MLP neurons of a small language model. Each row is named by its layer, matrix (up: input weights; down: output weights) and neuron, and shows model dimensions 80-335. Each number is 500 + 40 x the weight over its row's rms, rounded and kept within 0 to 999. Numbers have three digits each.
After each neuron's rows, "raises" lists the tokens whose logits its output raises most directly, leaving later layers aside.

L20.up1100:500499409530503530508501502564441568489554565491534497472488549416548521507457393531478520479554488543583423519450566528498562517492470527439487440522542473504565589494437530480492530499478423451471498465461499495468471557592561526534435498485511515485499536494449453521556472514509435461482511494435518447496577542479477526507466412435406428453559476566469547535508498503540523516479551578539483409491505473491453505497500473564509521560514474470459506536532603454480483451471548465575484505543550532570462539529477527537459542487560437533507493505512517522417528442485509430477531567526460502523564549530505530524446468534486493494443551489433465513514462472511548557523474490520510513499498551525496546524498535522465519453466534493456518486532516432461483457474459
L20.down1100:506504514474563524486493464561506436446422492537462517469491472519506570528481519422383513484456443450515541522495468510500446522537412542503536458483477539446527543512486483490564503469481499478506544451495538439555492494540529544556513470543502478548485499517499555523511549504546483494498508516577512544477488484503510538479497550495511520509549409510426566428521553559599513501506502517510493500499499546495511549504610564563567461468424553513468462457513431550483514494513460493490497469540552478514469549513509461441487518427509514548467507511486490465458569448534451444467483448455491537480474448489532535508483514533502519441552510500537476526503524453504476557464508451533511448531550548485552519556581548562546561457500499479515525507554453541435530533524459
raises: "zy", "z", "zo", "z,", "ny"

L13.up1154:430535538555524522584568418455488490490481503547477519544543521445573499580403497475478501501461538529574522609501494511498468536445429515503533520493528487535448497482491555474534572478472501524493439525502513552425525477507513478530508467484515455479498530508550479482564388449450448481499454468438457466436470488524491537530493539477548508546439552435500499592533580500442453581471422511544472499608469490460511464514536459479535445536502484521508490515459576549516535498560480510568529494521486478468512507454448590454546498426536520551493497448530540492569489501511538440483457484465414516464509535568473523454467442503567586443505490517463482476377473540480521494470555479499535495446525511465513518579461475545515539499475596485486447537500530562481507525497494
L13.down1154:579407544432481583499487508486501471530553542488467484494511473478538410498530506524571465488482459539441539455520494466503473430559597480427518429502485544449466452465496499541465483446495530560477521449516446506436486520508509541528490492548476491470434525550578534498509418491525516492529539513541440569489529484510503460475507422491461548565563497472525382555524430465537503502584586491443495508574466468463540507501498487494502473439528549522508409517513495504526508486494481503483558517539546500481588506431603497509504487493531488479525460468449492530431482561467550524506501465398472519509454485528462497495547464475532481456474439486532536549525490432498483501538527456612464480532511493571459483467502472508462515486567465521499438511505509547521450495439473
raises: "ations", "ations==", "ations.", "ations,", "ation"

L20.up156:559497505523504562522497522550522456468522505514463526482562460493504511463533583548490504563484474458486519450505496513546430553485426573583533484476464498485487458525546492480502476552476562462472467516500457584493533558495514518496429450499504513550463484594510500379502435494463581532534549421476536482490463554567502551461472471538491531461520537446505540541557505504570570456424495489556500552457593525530533483490517540523533492561460473505431513441502534492514462509501420516507598496450544553501477528467528489484413472531430472491494436487522527545449497529475541500518496476586509470486491441545503561520466524542471565563505426556438502469492468468525502490465512557540484477519490531437480501514513500542476538473475586549519472483562466534509476453431472
L20.down156:533475439413537463564518471507519471564543492482554449494510554507532537446475477459491544439487492536553417546492572472594557477519547545540512529471509509492544490494461528630454488509460521469441442518437505586484484475505589564495514496476472520480507450529509510483437423536535586466571473531507505510514538511427494536522533503504539529503462483561467586575455413513466574477521480488441570480495498495505504513577482483514562499546498457476518487471486516492512514511472481491519534500444563486472504482554540438536530528578458492436522480461430484499449463535464470500493570550535537554461475522568541572516490570448514481483477428493465514467368517490448504465504478513495417494509465539502521477467514531554558537408517515511522549524494457441464457485535490
raises: " to", " there", " through", " until", " this"

L18.up16:502549550492484509477502489474478449505492428483522478495564501514449466493565496525506564503489583508541443487469548501495469528479537527537467527526484514524482450559465540495557486593437574494480571481498516444481543460475473426499519545494496478416510528503490499584490450504502523565513547522530552532501449543474543520507504584561533431545485560517472541517461465473531504450573471469520501444482555518498490500442550471479551473454585500535453498508514525469532482498520488438504562543552502586512475452493493493483530451501469442534525507535550433477453481398491434505586514510515499537486550470453484463436536409459452490486499508447564484589470434479450408480573511485532548459498593488581553511471458452460441466584425461492542463540536536491471465563584472
L18.down16:533570456541466515500555497503441448478488437436465476521554484559468522489510510464526579479520475535536440454457509562481531524500534514479481505502470522464464517489479612517572528543473492563462531408421502487491506411513451460534494564486527507425468493526543413538527437482543547503549563537562555464474501492457493542423506550514494459493476577470514511531490501474537492483490479435525559500469577509504511515472541522489539467473524553510476525542513498456466420505532520557544550531520479528497519529478483493506444448491535486483495482553505450479489426456500530557566540520536571514452543454478486464457554428536419492442438551490496516580490448547501423490535510514572490492524523521525510522529428470450484460532442490501498482524556450514429449510565520
raises: ")", "s)", "):", ")\"", "),"

L6.up135:502499520539509558521488508469505439449501503478459599461577543472467459542476492607490503514513462484453571503526464519505472500467494449504430519520506506446404555620535462482439503510509572542449545552548486515536452420513538444534568480533526525501575510488516597485515414510500558520465482538486495618433519504373421516498437490490470552506476503480535492534494461474580525523631471536458509490535528465534489497484424455501543522531562469492508448491406553530513511506515481502493570544522550498541460457499599447436512480564530492490546622499528507442489529474495422518525462480426507489530492510592571524490582474515472523519433506548574475567511521549489471537522520515468505563468456535487471533431420526495508522474507497507547446497551518494513526479476544
L6.down135:516448508494516506448534496449469519508522429533485478553472500471524488522484589517475505535453418491458444530456481457498492457418488510513587505451457576509559566496431457494514517451571565521567423474446517462512542467466539471480505484483501516534500559447542506490536498444510553460441446521459492464517448488515461451464519529456443519436523557470522562545482514489468530494490461433453533516504445547465470485539484448473518488460497548532493529507508511492554491587508469530479557517540428503445471505488445515563440461554499570440487457562502446489468520522447516473529450480473484517440502487443524408505646487494524540460440518501541441531489567438458515491506590445522461461490483554567575505489412522497465542528509464515502499562522468498501580503494536
raises: "s\"", ".)", "\"", "s.\"", ".\""

L18.up10:482434419565438517495506524667503472436605520459503491463497456511467479440495488487556494454508494496486493573534547475545582459525485518609429449482489488586524514521458556545492470527528541563501501533510459452493511502491460426477477466482518457504521484468474492535423513512513497514528483446522532505476551531503588523476435515505539525467546528528489494467552484514546504503510519490536480510476527486519568503467571499503533511462531402525497562496469507532436511477527511541501525419484494462550494468466453453494540506436584520589538502590468561473536509421516527480510462442572582466506499477513441492503461565526512493498488486514515461573528525538524522527501511517503472514449455505484544481492459557489476496464476530518522496473436578521469546462530584
L18.down10:458460456489503552457512452464476537436550534555459479482506455534508483554472444545548518476461437570514491570534545455469543524493507575540467503485438440463477400483475520485461467549474496524444534564471528475508434522511501522476552523502498521548610429524436566550448529535477436549496445483506544484452506460511519600503499539487566519499523471500453460487499470458475539517496508505488485512413444550507509497418546437503467551463477485524555502416549494478469525530485504465505468421526550433556507506513531498479502474472490495589469479473465526446484484444492509504493452422558484583536470440498414453437505502557522438457538412522530509543512450467496542528501527476458523511445476501475474493452517510508438518496425506527536515448536484521451527467535531
raises: "lev", "ğ", "let", "q", "fer"

L18.up615:490486460508463528531441523557466448509499481477493434609482449494406483546483456472448506587501527581541516498531457537494607474469427481455524428541569463524498508500522494409446479505561520472454472478512528518492514512421457494455578481489543468475472465583488486478464496509504525481591546511510549595471495477545466530508495514511491465532491505504496475423497480537514474497516508569456518520476477493485485588500552403477508500519535429516420517544513581542438537573483484535530471552449462514458521571538504472502470522445460513451469541510548536508490496494582439538406528543501464440444550574426492534549480527511554524500549527485574461445507493529559534460555451478478494533505464484573517461565449539549438472493483539479569528532463394465558499509504526
L18.down615:448527461526462462496552498572473531500473443497457536518469538491486444437531540488470547482455477546554466490522471489496445509599398478504572505485477502476499549504533385413479507512435551582525461464524534521538474500464470419524516487511526464465545448452510498491393490585495447449507526544568470567474505564468407529510540548554554459493481520538475460567484500564497410477486441541441442496478454498600492432567597433505506499479488438443506572493474448538513388529504480461529476530546489526471461483433518531543465522501480424544535461515473481498494527494494558526464454443527478558476507461452514510532597550511492498480489532511482529517443499500465505514543592473503475444495442468518523514555476442512531517428507526513535501451489462436527496585533454
raises: " following", " same", " highest", " names", " right"

L18.up1148:591548518567498538500433487405463478494455442513461490446483473471525540430451463497496537502491527473531452478503519496485525451433527468471496482458508443493505455464454534451452454463432536513523496560424489604483441464465451478564450556471471521488495560479567443522462482537491496555465477483468512502547472541461503517531503472442501459577500449568497498426523497571419472520484452505436519460432469475474508510497471484537472514451565433454492531540588523522523521488546547497472503495569540553443478457448503572427473520407488468521512515443558489500479505492523568465489497510461461488565551520435529485523496464573422532537503502567543486543522504500487500565519480492543552493508468552537564451533536509481468535448518508503556552475543452545542470440535564
L18.down1148:501489510514494518495505477442494495479548467504526436421518536498471485526457496506444462508539496485485465462502549419505466428508552464528529509480530496430484539447473488507484521490535505540524502555556460519534530551506546486483464528543585537491486535549456494542495433549485459529507498510528432442532496430559407489419503594521425435467526482530449544501464521525456486504526465398512475555564466541544450533548495471457550540480493479575483533602464454431495492467526558546535457472473470460522455448490479506436502433424496518481527470509552484531587468461463512486378559467501461433482453516527510485399428524424551433503484532481594473496503416549511496527515472491500454436515482508516466440500498505521459482507488491473480503520528504520539494484471517
raises: " other", " others", " others.", "well", " existing"

L20.up248:458391420489429579497492497554521506442526448475593499465461498509539500497447524480524516449485478502578466504495511553452425541535511510452503434499536456507570546526465522500559477490453519519537500559483430513488536500466530498495561519488510555440457486453438462489534444469467525470518488487506517466450524528480475483456485547427494481498448501477562524533486560509438465498540485473492481501532511474520475586483460448540541506520456514485417510534526468539457537553522472507508486556487452503544459508537456445523463481486541423532488518551508437521494524449436511493448535518525515515500509494543597560617558497484542491518608503427428538476467526481535533486501504527551441566492432518474532439498509577490548434512472476566511519547522420502574546484535535
L20.down248:448508470482534522446471478492517519500516446553579466473492506437466490537503484555470568560485577473567513506491492527413456530529529520545498423516456476497527546465527489527464458455506543600469443560449490465452526520550595491492474516533525498536479553501484428404526491579504486487471551460559446481474492492483375486573516516483470575493466470545491544503484573552511538492527486521486558454587524507561502514487529471559539520468560448520489482477464556476506503521519511599467495462472521509526535532469531495481521532548500538453500545469476493516537529431473508542475531537638467543536513489517471512438478479535459517561465496461489468514533536473531552510524502535598487524573471424514450512540529499510409501509567554560415451525462502498572455513492483
raises: "rich", "fried", "ő", "le.", "ler's"

L20.up17:445544526431489414543479523515453418486488488497531501524565511483506537526497446440490489444540527542483509507441474484514485526521546430410497467513517492524526417486507517595496442483472484597515456588572491530448409520543606490438520565527478533477510470497515534520500392458553510483520474554469469525427500466556514496542424499515499448456461537476447483422567586505476518458456455449511485435437486449431522471507551577408511502480501541478457536522495540504564525497517483495516492484482519472502511430472477465547528478512501506474533514568525465447539493481523468493494539500480497430489489506535487458494503495536479576484504525524536400600568495463457501484548507503488538515438517525522525468503517517477579508491507550457513480464517463496467486532509468
L20.down17:559516459497367444458398515416507505492479454504502470427564503499450493490525436493439551525493493441552497509557460524586455468543469611475538482423581452491442442479511538487526549479509480554471551480525506531464498479510523510417514493444549519541543504546499522449508531484423474468500456555491428510530448502555505513612458537469461465448514531503450478467451504483579519456527493466557542467476520566468473548436458486429523518485461540474530479475470529525523483506538484470507545509550524497502500530496475503481455517457498501474481520516525551506507500566520503576532499445467488559523449483449517537585496396519490537527503529474469502513545459407516471484488493457474463512578481498603535580472534544507483509531440487476522502450541512558547458461519540
raises: " which", " whom", " example,", "wards.", "V)"

L18.up304:467442449525499468503538489565510486429494549465542450514447488487531473566504506577516513548522555576528500455437499523539430490498515472461460541505492585487466511433448501504566433477504500534543429561588513492515493537571547526480506563503475483513430520489527431582490456445480526502545496566500467441547467489535582529590510563544555537558570522495527523509496478539466520510499526480548509420507494574512496502402485456468516520465498453504468478497529468486553527540498548511431474503510438510524463468578444479499459457503452467505498486490467480509457495418539474522524509500455483398527520486490445497511505461533466519474497530534475449523463460472494480488494556459490536542493492423404462509497525444570492453439458460542459531523523507486532516509471520
L18.down304:466536494518508438514447494531465534442503540470434506537431481460534482528431472529496480544471546503454479555489502513548554489566531458472535520516511542492538468500506577443584507480489435489442467529528539499529537422495459570527461537521484469531400502488502408537496474456472573508535565600490477450526458513551529499549505429509465483374465508581530477496530488588490455553480545472541451461513503481488518487486528454504528486467471558461531461534529483487501492443443522540509569539590490455500545508444503528493552478518547528488504547480451459411464482564456464482522581465508533568518545560459471488513485555509538513492434524527506489501454536478526491485451498567512512603490397527546499480480539569504459495504510484554477426459519577469462514489518524
raises: ":", "er:", "):", "en:", "ers:"

L18.up1369:463546470529446399480445538584432410585486456420514522547490469558500553455534527583481510480524497474492542500448455557525550559537526522514506538490470484477456493516501588539452440466563507553460522557516479545506567514506527562458500574507515549436430524442483569492504581422513519476553468547498506480465487602504511497503433510498436493451465569464470506469507496493439476539547475457545478447515415473521527526536459482462505482469472529563491488559518491459530505473625475464499469496486529447463501530459526470492492555545554486518479499533477526532578441554514476437516473564466525585471501488601531533473512624497487524523521512517567453477469538466533533514459473494503449499469513467501507522564532518513517462374508434489489447520403470491481526457468553
L18.down1369:506471554509482524511441457513519465477503461441487564518553562482507532487566459507462538428481462482538517474493427574490465515476463557480531482520465493510542527462474463566539530536507432544509566523543476561440541547506574527439522476461403599512536506510534489478494524506430488561503533421542420532440491485572500464576441502532482521472537432489478427489541544419478463513520509393484522543519524554497468470461543487454491515513477494507438489452435529471529464513511457439531571545503529540498491513479438548486490386488481440491429562519540530533519527491472499479456476540494518523466530495500497556552520426575525481517481437483511500527460524450494524509458499486503583465568513469586539485446533566452569458549494514512530538502577486519487442482474451
raises: " which", " whom", " who", " where", " whose"

L20.up592:539507472463538525471428524392489509494454527450465462533557535480500494416557440487512424507513500408533500502494453518531502514470527482512501532473543508444464491456529483494560426508531521534491488518522526485447507455502470572442503474448532588465446585452514456472492520405477498500572421522514512415559458571482443511508469481495467523506535556537570494502574552520458475543489541491498519438521498536418472523453536546462492533530440509525527490495494572526545571526537490499511544528521457506481424484522485456443501461484492532518444536531505481444565577419493429513486564452500563536516513578542529526519491463567538525509516488525480542550457509527534575535513520517469515450516533493571503455505512415494468477557483487454546473511579549471522507464520498
L20.down592:518500418536510456469543510537462473492463445463509377455492436442557543527491432489481534538511465554481537440474515592524490436528473460474505476516506522581485555507481509518481450532502481477420474546471506510505444528459512478463465506545379417514451509503511496458486469508502550566508514498541537526551452431471524544441508533516525486464505483521563487538502478536492486553489573522522487464447474480487505481464510482478521541496559467503495576519467478526466383494529501542526506495500435471495553497516465605516528546581466466494401517465522467506470376464441619488462497433482493492498495562457525540574579529478558484474504443473525471444483505563555487449513571486533419501452479436470486497439534511510507485522491496502445459511557469532434476505466498
raises: ":", ";", "s:", "s;", "ers:"

L20.up241:456513470458474505452464550549539564453494428496438476544454470489464593519546516525514446525409486554536477439524535481470539447506480523506506542590463506472549490564451502416500492518520464437479492492465495511505527540434510487455486556485583568543505579466519449507509583477475511438506451541532463516553473491565422569554496499467569490474482525501435594419448471470521491507453475559550454474500491493460493499464534459577499470460477512381526505507505539506583515446521513506451498553508492549508502534480420526572441498490512512545530572536526512483520519508496553510502503439412520472494546551475483509496438461523491527480495497525495491507487507479566468459440485518556476554505517428508548515438502488528513455433452402465441480589450487595506574472520516
L20.down241:533523529624546529523465493538448502492458498488528495523444460520569476501459519503521464496522519473554507508481469419503423549470506518477524490573532492580486502501514440543420474546438577549470470497447466518513527536474464500547440513474497434545554400460522493517489545518467473517540542461536542517509513531483415480525503505538492444460468480565470491491557519482527519497504519464471491511543523470479590405506523547526506510493602491505533458549474491405505495513517395489486450496475520568517497461497498468515515530547499477469507427543599408551536528506510510477528457468453492479548447503517508507531482503501471533562463527489449485521435541506409501506504514480514497468527462507572440492443558512450479534475521508591553471543499424469469496489476498
raises: " top", " best", "==Cast==", " Top", " running"

L13.up1396:534474542450486477522499473485507459501525560527543500469563464382526532463516489494463516498576493496531539497444553502529500525542479488452483515498405454544390486458464484460504472546525540519466476474499478445533462508481522547516519450474452401495555439511468467481536469433545478521469527570523521459493596534482537527454498552513513447547522549504501475532511468496446512522613436532523525515446456509499523480621435427415490509459468509515479499518517568570451480509510497465464496496520501476550500437527558588509511509497534472506521438552559490501481503485454503530528490461549526564477505480437502528467497487461493499480469454518519504499420479536477367557502431595494505529510554518483519515504526473509487406497550470493546479510479543515514536532438534
L13.down1396:467536522474448443507484457495439492530477532505469572443532404467469570376430518424498503481498477472470529555481522499475496547465465518493525481492450572467503482470513512518453431571553525488511502528516492498557457500513497457562471528513497478473446535422470539433508430500545543485468538543461507510412455473470536528513507559525518562532546581466500484453491550501486459512505488520497501482482465424443544555526510559479570531492479568600534495516522473529510469534532530461457530464526526486547495447498524584479482532543538561364448451472566444497448551513443480427494486482537545452470475463492457529506496497497531528450463440470487461536492551538525404513496551512550484517555549538503467537386458501543532508549495537496496517502550556475496508477464477
raises: " River", " river", " River,", " Highway", " road"

L20.up849:494463479526504520564486533512531507583501537511593468455490540510528524547487446555574556501467454443540485538523585484522426521454501498442549536487528560487488456532489453537505460472490493508529534528503516540433529584497504529518488464549498469485544472484474489497544509443486485487492497486452520527456390468502494445549493468444450484515505485505508501531499448560454493549541484461495480445483548479592480566438416485535490494486548531483388499461459505483521525492506494463500497485510542539542470500469492529482395478450491486586467488544523522483480502512575446506550453496449436511409573526532534455542498444492464504533477504505507503475502539434560525525438526478500531559491441564470537498453482501498474503481511454452508583547474391527538438421477559
L20.down849:499487608545505455489502499519515458515554494450518538518492464479518488490503497450440514438493455436477476504525475549503464482532526489567507575496502438422495548508553490526456583484496472477513512546494548470485509548515577467508437514499456528556522501455572460508498488498471474434501462488498481521505525435551495590477414511491554498433490546503513484521503504441483504508515481511476521439574548515471536468595524543480472550517464434468559507456538575499531525557504474434453527492547554533468459528508439566493544389588473479460491511473428465470511534567455548544481497492492589506464514488521495533508559465510529554488462517507470464553507501454514531513467511489495585455486452461504548497536558543429526464501525508541473369537581491526466510453537431
raises: " who", " whom", " whose", " nicknamed", " daughter"

L13.up399:547576484557476490529484496498563459466476440521491470527515482525487500541491517553475504456465455443478521498530530508553500462465512470508542520570544454486503495540486505495482529449497625541592549443544568502457473558468481467494492520573475491567473386461538495529505444510487451481475453496509554492479541542513478498469478492468549416468422447479585493498579466509512526523492483531498585505474542424529468514497538494498502574534517490451505533457464573554549495458463557481556536535543513525495512533520620518467434466515471506504448554512519500553541477486578497569488537506511518513528481506532437472497494481499447514557559478624398475449502497415543469571456515483483500478477477528476473510489467491486452465439503484512503571509532490479505553561393521
L13.down399:507461505612493470470465538450514441509487473456579443479476512478494469520439525626504474464520526517486416468524531485438519482534523486519578436488534548454518522505500515534485488468450518547552506516489557468534503462487505469511460480476486530467565494533487492496512506517491495524551460489473578611500475480520501548500528490515462454476597543470492491541461432582532450429522570456455588509596462537517519461509488493466514575558539498514472505491544464525470552467611485446555436515564410521457493467448465481435533501459479534505531471462493439456519509542497464534532557542572482463505476528436492468478559463489439397497511470529524530466492525556469448488501492507550554519573529604467488442463494412463548466524433526485555552479503425541550425472415527
raises: " others", " others.", " other", " rest", " Other"

L13.up262:481529543502484548481428469454486525498521445451434524554512526444493533443533544521469488496510495559512400517492586497481485512504446518463520466523454563478566464541450495483398471482470513556545502574413528561432521522508443429548563536523491531570464510460468432573491491463474449511458488490512452532507534552511480548458566615578512609451485533485519537484507476476445500464495531551523413491540509557458448531504485469521587470508523525455496470583539513487522504549465516551545539541507547541488463533484587536520525529469495465519533457520376473547462480460461456455521567483498460502590501497466531481450463492458539502495518459481467536516568547513501503545581469488466531513442490511515546499477491502468506516567479551492529492465498558528464491480443494
L13.down262:522554519501412478532486487469454526542592451529538497519435494534470520520507461457515487396459456437480476581496502532402507512537462478454474493466495456588494506555450469529486436523532459615510548501461496480502513615548539486472470547509482537519501507477408578506473471564483414508454530461552573506556445508503442515498499457609440453516561440485513475458477542466511547497557510495396497537546455453500493562475509560528543500507581502500513504508551441447554531491487548485515501583475469493464533490477507585470514522473518486505452503474502500529476576513513478451505509539542549484494498533500478506533511486513500460493497600486513477553541544539470442463503482494479463460530505459489477515533447502487531511513533590538498503507491480524514524444464471
raises: "ize", "rate", "ate", "ote", "izes"

L6.up453:504419534493532579429485518497444510503501533461461441498481478513481527527528482536500512482478516510432484519524554515444528556521514482585454504492544514550440581520521488434520433563529513519513495449461555459541485489518447486538494494538478457473474540548471453561556482429511487527553564486488455472503501522493509452544549488473540481512508466493482444397543556491599414541579467456511535464471493447532494490553578464460514496531509501506466502514500496543534473445521512527499512516509522414509544531442487537473506515598552473561485530482502476509465434433403430510545476522507537493523452552563472423479523488499472494557429515482602460550480467412544500490488467521531506478487513512433474550563565485412483526525513557526517457433466558491502469534509526
L6.down453:568442534503497544485499543549519463507575506377487473499509539481464597578533531484490501419532515543478497490446543528461422507495438554422474487445575528512516562502450440502484482545531543455518459485414505515567545536571486463451486484511439471451446511492496521583510485422509637528504564512525423488502491517544558513482526502516538538515482442497492435517491503433500500498568490423485463440489570496489422474535550513481491502547611512501496544485546519535541435459484469506405536575487579500545496491468499604512478518568474449465452554476519502576504484479383489494538452525498517504477524575504542432533540480482470455509482498443544491479503506442552500433493499520493468499468487510504510527509558511474525491525473471481494518489471499505517472470446539
raises: "\"", "s\"", "es\"", ")", "."

L13.up481:487480555587547558490465522580546529520432533493464483460491468441478521549502502539519499426572501558498540475515527565490426477514435474436490482469536527560469488464492452447525494559508473473457479494484539434502498499516505538495527465490511515437503511535457514579507409404487545497537534533466444484494518507513446585474509509431543533506515480479479504487488528498550492493486542502518531549489495501474414514580546525463489441561508549509534522560525471543560503438507524530504535498522503549565470509440560604571472482489536522470525503534477534507492525474453482535548555624465512526530493497529489474524448485559489429579511524488518533509536528466519537476566503454486538483510490534495540417528508560407478528508476467480496412426477495508508509502480547
L13.down481:471482554462524530436535532499498438548541464456449503485491505521525552479494550528493520512530515569450477468459525559484478500506505509466543506466541506461471465527452470457503484565520490477501500475491541531556463527579453524478510505456502416513580536484473498609533492567450542625514475524542509468468517500560505500497580564543572464527454521504442493556489495502511491508530510451507515451482566506500442524488488485496535479545548569520492518526430524458476425489532504464404610574499560490585459515473462523470530381500514439451564465498593513594460507509429479511593490499510479548481541565488515444507561449437466439490556427434557519555555521457523487416560497431473517513585562557489505496542519525410548475464475428501528462487514464544493521486438513
raises: ")", "\"", ")\"", "a)", "ing)"

L18.up900:462568526459539447526450481466513456430456470476629524489533519524485468511477466535411565518491575464511502541485454446492523500563494512518521493520506570436505498531487535536520431499560483566499483512520492554468488512487468504488477565505517540576468501511503529463413485488448473517539494527565430425512482532506531553493503516543531547540509535562532509549472538509474496542466525525504501605413523465554441478599559442436514546511490544535495478407464551480547480518536509524449534425465419442555475506424502515409507549496541493460450479439474552444556460409483474466576446517532438428483559546438551510483532485568492517437488571487513536454482552511501503465526525448489491488481543475507465459489552492488527486456550462500526507501448511501510542572529521
L18.down900:455495456455559504546507526498494551539481542518515504565482452530505458549511493405490471459503486496437482534588428453513475429460480534549586482437493466503547498565435602479477559413501525510551498509541439544484489448451522494438431488605473488511461449558419427501436477456500520438487487498491546528517519541381493444391523527546436511503513466457472509483457500528500487560483468423481511468492475512432513432519470494467506529513542497440457514500497535516548491469491480481456487450548486433517428485447516512499499472468504517464422411516508524516479535433531513530485478459478532500459594502490556540581563456506523516501467536534472511534455487442467480493485468450464467525427516490520501494502511525442587459478556583481553479524553532434548532510533518
raises: "ancy", "less", "rice", "ry", " year,"

L20.up975:531476501450519533534434461491564489523447561563528512494455458501492464548561466560447576510507558580511489463445500462524549530500634506441498457445559558472465526561526534466457547485544486549486400519554493496471555469546551472438507507542500429484399545499495451553456469494486508516541492557521467463512453559520511483520537516537538423503523454460534480499512428519506530463536416469485511478553495512424474502506520494443486526479524484525470528482520524493539493565396562494400519569445476506549472523528509477515515475485533485508538531550457484509466420486435476556494485549493502429523479549514456559482522423521566514561487460493585493479437470532480489543505475457516595535564449477425517520457586547507397494456539446514461535536452464526489398537441509
L20.down975:517496464508496437460541483527541544555556493484519472537533567479500423574535470532481522541473491539465431553511492457464560439458523509463494512476517526403504464525544603476416461427541537480475490500568490506465485472419522474579548558460475410512503471407549482470508477438467559522499449505445430529520429493506479586498518497499530554448541459520508510524483488518526488521510553523519461431559514485427487488523576477469587476523502486461509554580577500472530486538439574552524494471490518461548468530486519489482578474521503458521462501533464518378506512563524471542489541531500545502492550546465460538428551536443541506563449567541432492563483479472497516503456425470456482490493500547458507452488580595526521474493523481478498552493476490515437465525437601
raises: " type:", "::", " code:", "ers:", "en:"

L20.up38:530450503464409523488454530567527520461529598551422526525600548473425538524538482547401512575527470527477545450441426495528536522533473450516505505495528464505469442461497453527479471517517546532467520477470519462533444507563506461520422511510452440504495439496537536571452516451486488519545531494489504460553517544503520475520498454464452461515502513423529554557497454486543534473464555493536574478497529501492503471441589524494547565553488491506505488475516539513463499500510466443497531539477560520570560503509495493425502445565517526444506474535471481447531565453445465464462530427508490500480450456494449490513528547500493512484521487426532497425543512593507414463462510517482520565471496542568581514503540470509533495433511498490530566466491457456489466513504552
L20.down38:474466557499489506452593550550525484472527522501491527490490482528519524433481488465446474411451405504472443467471477530471466484443485518528492508540508551518476422519441510480480531478458509475529471473448588452482460471536561469595511446501607451518489543526467448450505557469494523492459498506566468469524518538479530508505461585505510506468459451541420506601492451507505530561488493509454548549485480551607502486527398498474459505474521545459522428473465406535490533482464518529544505457485505518510453533463474499414507558528451482483484552621455498401515543510518452464477584456478504495575509507539632553468507577551572484557491577494588555513433512438487488485506509521522519508481418484486578530490476512495493500466428481574466489456527492511476507555510462
raises: "lock", "p,", "p.", "ished", "row"

L18.up290:487558553480465454491515433444504570530540594437442482559523494538451475487503528518445484473447456553496484492582515475519464564516418463518460495428557544536467470470493396481564551481481477444440517513531462529436506438483519532490584441520451458442513528550463466519532589463498527539501532540523474488510438560573509488447431471409537513469486469482466462505516504514473512499426455466485442510498449473538492497488504458548580560483460479511547473533446528520511520456510526563507521517462478538524522492465503499506561468506532496468513489520486470498474515493580524467502471521498537540466541474528522511508449550445462423481495446529461489546549401556504446493507499495444590522497561510532520583517419472470475507502490512476523428558424539504491454496457497
L18.down290:548479451509519481426485472460443525467500477411495508489520530512474477542565531508491592569458488543525518517484496485486505537521548522443497528519486475495479533462507465514528474491434524545578469515522552443451502537574534408486462551573507506445411469527533562465383420488492503533465479518519497563491517462578504481548510541472512513487558516467502454472488535461486583518510514552418419502533521507478488510428510514428502471523493505503500519472412513508501476507527470510494538473469488474508394444529524477497479495529524492507493466455580419489449542545529468536484453475504553513552512449566455493528469505445414543561570485515479436543522573504505567446504468498507508478533491497507425495565489458508433529509549449514566440484516481476544481542467517
raises: "ost", "al", "ale", "oster", "ast"

L13.up905:472547570525496428419513432530415421475452493469517507465476481527479499501566484504512529406483470470538503560546505510561498543535497538486562587510472486486478442528551485476508502449506466541469539537481595506528510485556520469471479589496486456567504489500509533487515509541518429469531434540433509513436450514439512478559487479513503474409540499493521473437476479464461494545505482607486474476489467491458482502565465503452510517495569570462580460527476488474541560479493503499519518509548507486439531498502516534505533546496545504466446540483557504549502493482528469478474468579493572497525562468607528532499478559445476422447547514502431492496474476533455518580484502550512528535455494466559513528483561506540483459453515479516465480443473478534482570520498531
L13.down905:501420543471519451492460510483456397573479531467502550480518445515437478520522443532509482520515480499509472532485440638444437499537507523447524502456451476458476441510494489583513508547474499528571522488542508527461555482547528505438501490559473537498500546525545483423485542505450477502488484496491432538515528491512471466543412555548474464436551487488455450450505522444446393544505493425528552431505472468478522447431470499466492507476408495513546530442459533529437515491551469489525474497517526523523543506517454514484445473487563511456497516505498537523479493515484429523474463540460482570402451515527497526551522534514488591555450446582516487504510497470501490451436440541563548451550441472477534487474538538493505427557437502535438498545530524521453475513488551
raises: " which", " whom", " who", " whose", " where"